MLP neurons of a small language model. Each row is named by its layer, matrix (down: output weights) and neuron, and shows model dimensions 0-159. Each number is 128 + 24 x the weight over its row's rms, rounded and kept within 0 to 255. Numbers have three digits each.
A block is one neuron, or neurons of one layer that tend to fire together. After each block is what it responds to, as a language model described it from the Wikipedia text at the highest values.

L2.down183:116118108112161131129151114102110125137093115151137100100138137070094136139127100182147089169136165105113106130119137116141152098063135145134149145148147112134154130162126156138147104170168150117133130140102125086131198102124129094106141144119123092139157094104125110124131125158149116149129140150126120145140126145215109145125144143109107122148145133081147149166098103127117094096134153150138126131154102107131124171134122144107133122090133155082066113122144163135127097119111148
L2.down184:121127129126106118144102100128128086141099091137132105138125111117134138123104128161153126129120133138120099139089110142112122110147137123155121108139094124121152166117136168140134107156057204150103141120151134099165138126156133138079109104149110153146136093115102111129143122170123115088123139117155163142116109163151147131138146118083082125155176108113164124154139140156148140140101147167123145115147127113122102179111130166061095163145083142133150086135105133147112102102176146
Description: Preposition "for"

L6.down64:128135166174118118156168140100138107072105145104115115143094138137149110099145082139104128165132164120143116161111170125118145120098098123120112129083187114096107110159131148146098113113126135151130125137157115141132167147103125096131128153119113101131149137108132175138156154112134155145097112086111122138153135100130131145090106135144146134114094110163128141171099084109133096107116159082146113146162167122101174100131142185090112143132151104130078125116092146131166146131110111
L6.down112:119122111134104114138133132137152144144121111073142165140136129157104094154091125139122126126173134123134098129102117132129137107136139068158139106107158135095097088121125180176075098105126102121174138148120147105120116175141107107100152071119101100120131117073145155164111163155171129108134108163153112102070138111139140132102148121129153167123146127115110179108144185087139141132170148106130155146131135138131129108132146136109132100137125120172147093119128110097144134153125137
L6.down195:142106160157136131133111105155122108120098169120136142101148120135153152134123113102190153112085134128114126114104143130068110114111093146090081131163145182147123106130122125118128140093152139157169098152137168104113097122139115151109134107123092140145145146103097084147116132109125143144143166132119108127137093105125140157166134096150107108157131087129145090181139144121106125135124111184153117124104078123114164119179157165137141148147144131093124157159119182103126153112111118
L6.down432:116068149131096136135090134135137124159138102149121155168154147085086124086156095112081133137113125101115071098126092170140164160163129092130098176123117141141189115108115132183135152093139119132110154155142096123087127132134123123156153121107149105070136127121083132130104134128127126129118131156151115125137172112124112101159165096093144153126137162126175133101120127135120145156101112153099127139158133147131134128183152125113086131108138108134111108121136093129127117159131133
L6.down507:119161176145121138116153111136188138115078131122156141138129106119120181076156149107110095139114117138106094130119134162112062122164119129102127110136107112179133111089113163142124141146164086123094154135145161136117092107122163104156150112122123089100112107114056121117117125113133126111161140165161102142158131165111133133125112089127146160130164158147134141124138109112179141130151133118160154105131118112118111106167125122110098149102099137141134161130095102096165146112118142
L6.down678:129113131108105130148126135108078123140112078165121123087107113142138122147110149138162119139139078085123142104186146134150125103148108085145179093143129122138083143133099124165085140110144144127120182098154090136072143152125103150165179090165109129140129147101155118162149168124106117105135131151163153104137155113160161116144122094115139103107182153144087136146161127124104117110099126155147089106116135120137135133145144105145144140132112095122150108126105103111102130115133092
L6.down862:103168128113119126129168090150100119105092095083110126133121104129144109101092103111127116156136142144170146116131067113133122138145088110136109113167178168110143114125112154154104139104120131142110087087140105150105109128130132090126118098153136129091139131121139127145108189123116120143147126161133102123109168129149109153174144125158130130095165125124121115152099162111157152160219145095114144141140147116105164116158073124117103126136109135125144106094140100141137159149105150
L6.down898:105094098114102142140175157123089124127136108107124110120107112160116096150113085122113138113127152161171130149176142145097126124145135116134113175128159157141144160081063112136121111117143151139109123184130088134145145091106122197141141117088148105109142176103108132134129114138085147100177105120126114179148108094152098133116138119185111140135162120086156111104100102132144145149140145117141124163130116114116130132129134130120101171147113120096113159120152171108141142125111119
Description: Early word-piece continuations

L2.down537:162151147180102124144184153113091147084131137135129127134155158144160162150110114122138106134118170102101100135123109157148129107122115124130157169134145112110127121115102136115109120092115133119133122127134131108086166134122161130144099156133120145104164124109118110113141124128127168122095143116133134097075098072128130161120129163158147100114074128146134108068118157131158159136129197145138072137176126110119148127131125141069125122110140098130098133107141098113123153185123150
L2.down808:109134126160137114136178117097148142118159151154126133126165144127165165130065092135132158117122143120103144164091125136147125113100094152098159143130131094134140137117094109129102103091108149118181112115152108118122106151168111128155120171123119103113171110111119156140128077098141128124094150089101154080155094108121098144124164164122122104148138126083161117136197165147141087115101154114146118126119122148150099150127122156101101158099088120110156137128153121116147137142102125
Description: Leading digit 1

L3.down91:111116146128154128116175121116067099131158088164144106174126128140124149182126080106111135103169112149164143167158132110141121104171143118159140152168163125095115147132126123118146132106147144146117101123162144104070119119112130129112117141162128126139118104129125125129090141157092133142122142128088132160128139133142099116172134162100130100146161076089165136135128135165102153098115092119104154145093115112166105137139064090117135111113102123127149124121166094126108152160142125
L3.down186:139112105122125135128112126146163111120149157163179108118092158108133114128105112072153122103126134095123145158139138170123131072142183119137154116151133118126137104138129101105135124162098124124126122110128139144125069100136115182092155117134149107098189099134162132136116136110141130125176107104114109142099138130112102121109100148142140137146109084105111111114168197144165157087171130149122113129126104143130125182103171129114156133141087106079136137137161095130121125114126145
L3.down515:119142143099113117130150154128117134111129105153142164165166059124137150134111200107123095146106159127125115109134102119131113089140117152131123099120173196136120090116144151118145122146117136129113135133134152137167106113154167158147164124154106082154129112097145094092137114109095121093131082149105102130075128135116108106130136098125126153101122109170133109130202122134140136164119099110111106138137117164105145124119164088113116141104137145109180120152134147099097111145127136
L3.down516:116087151169143138130158151146080166078068125114122123106112134121097098139115148090130059129121148132087124091121136113122084138144084194138137117121120120148141149136172104131139113110112160120135125146104143111135091139135096144121145087123141150122109192135149114141119130156091136123128091104120084109101125143138134113106149110090145129131138128127088170157141157135148177134153142135131138180120113093122117185112136109133106119140125147156134120148149133171096148104113126
Description: Mid-word subword fragments

L3.down543:102090133095086157124154088127100097176131113120157148122118101152112190099150133162139180139121104144153128119101082139123141132128104095120122102120120073157128129129105141113145131126120123123108138177095132143115144169159135116085109140122128151118115122141082188123130096117155126133153161126154121159141111136163114142172125154124133120116137133090123130097143104124127139133123156094145131198114083069148105117133159105144101100161093112132131140148101167117142138164126121
L3.down652:110127128138120076135153161106126138140106111138146144172120142165103127151140113148123106101143107114149083102140149131133071130146168150130128146129140143088102097109100130149122164153132117109138131135152122159128110175102113126105132108144085157122123133144165130124146096135112133085161100117088131161112079183100107142088132157154113148154128108138101108129129167154160162137093141122103129129173146131176137122118103099129094117124127141087149089103177084091165121103092141
L3.down858:140114164119119135120153117141143134104154146156124158085121147185129095165096105161110127133147148112151126094141125090135150156126138110143084135165141162173105132151131170090123125168085100157119148143148144085134133140117123141173145098116106102076118134086142146106070095156146157107118133120131135084119085129130150143123128123107109130126144116167137124163129143100138097136148090112098078133113081137116145152118152139113120137136149142098180176106111131147133151163106109
L3.down873:077124097122136173121106116136141073137135130130168149095153142116115125140114135147118198140141132156120108168122100133117111105109137166114172121118119104107144089126141123137148127150129138118100105122100170080168137154159116156139132087074133122138145100143143145093120162147110118154115097116147122113126045166150120092150130137110111118135170107154129126140144123154107099105140138112122160160120101127134118152156083115116125112145098133078118116132136154163178164128110163
Description: Year start in dates

L6.down149:163128173088091137148109131117075161164099081099155150143159117129130122112076123139099124118184162142139123120078109110120139111135133115130097094141138132150135140099157120103171138109134118127129153138157131154114065150142121120099098144104080123138130154141094118125166142161149111094127082145129118134082185130103137153110118139175127104121102146092129121109128150168148123153141133128126135148090145142119136114139125137117135106137105119166165126099190134153117119097088125
L6.down160:191089119117156112126132125133122084099148143157110129120130143110153141136137086098151187110116128130156144138101150162131122126062138146134138137117166182135130126111140140127119111078096129132140109121153089097108156132120084112148077132098155168085138120133169125143101124100119127151088143134167136116151120130148099133109117147124125122118145133152117122124104149104105138152125157156138085127142123108157098165111099160152183124135126095174053125144129123169123112138123120
L6.down176:151125127126139120135113107130108130101138108147121124164111101107141088137149098130142124113144118116121123091119149125113147110106137130126156107093219130111121143115131127143125115101114164125113131145152115104112145151119116134126117118158123146133107146131128110144133146143140108255132151133117108119130143040133121107130111118146107133152172114131132122138155125098163146138109117090152119104165124127159101157077141109128153113161149131148099102120106135171115120109151134
L6.down519:151144124116146124154161140120118092134141109095095195136142127083106129133116125119121143124143152114122138102090149124098161120122129144120136161127113131138139127170130127091121163119133132078116151136122163161102124146156077151126104160175109134137072092176093124120148111128127134105113125131102104144067129156128135148138130117151125162121138128147132139104136169133102121112141147122120124190141137129113080138102134127162126058169110101126101145111142100141090124098207138
L6.down655:190110113131133107098131098127136158127086112106115124106136130092118117144169119101105130112147132130109173098139138129163117132099108107138162136135165113129108128082063131155133166146136111136127153107146155102102132171158138117097084131128117128166168101130123121095098140110123144156095142133110120136134156102109140099099145166064129102149175115147111159156096145129119193141115182102126149138127125127110140131155110138137151135089109149105134140117121134158072145085152129
L6.down676:164167132147069114174127132135110144081144166118128157132144161132132104152142122119134054118128121121125091156128146108174185095120139132137143104113118122144141108153101141151097114178102068112110123135159131155072141144128169106130144100163118115129158096161169106163163115121099112109100118121119116156147178168122130126095136101121122103118139134118149116166133157132127095156152137117133140109124154110151103117145144100139114163134106141111114117107165078108128112111155126
L6.down787:147097128122130144171133124108121125164140181120137134117163084117164137119095135115150140132128112139139150145125111091156102087107106110098110145118090132164159116063121156097129068095118134119115132133179125120141116103130139168119176123149137132128070128124125084107129149112110129108073119154165134128092099141123144153144109157126111143150104153111151127117120144157130141150153161127145140113149112098138092091111124106127126161153145110166128105091184114101115179102152166
L6.down878:084120104123161111121149156154118078110142112128129102157154107122161158159138110105153147114137138168154140126103144124144112096116105167154060156086134144145127157118135162152119157101122173121145134146147143137142122119120126117151147141115143143100094186099087120138126130129114132174123091099139150097171109071135163130084132129113161152115095070140187121115133114104119136081092115142106141133156145111142116115118135121111093134071146119110157157131142152138116117145118130
Description: Post-"p" word continuations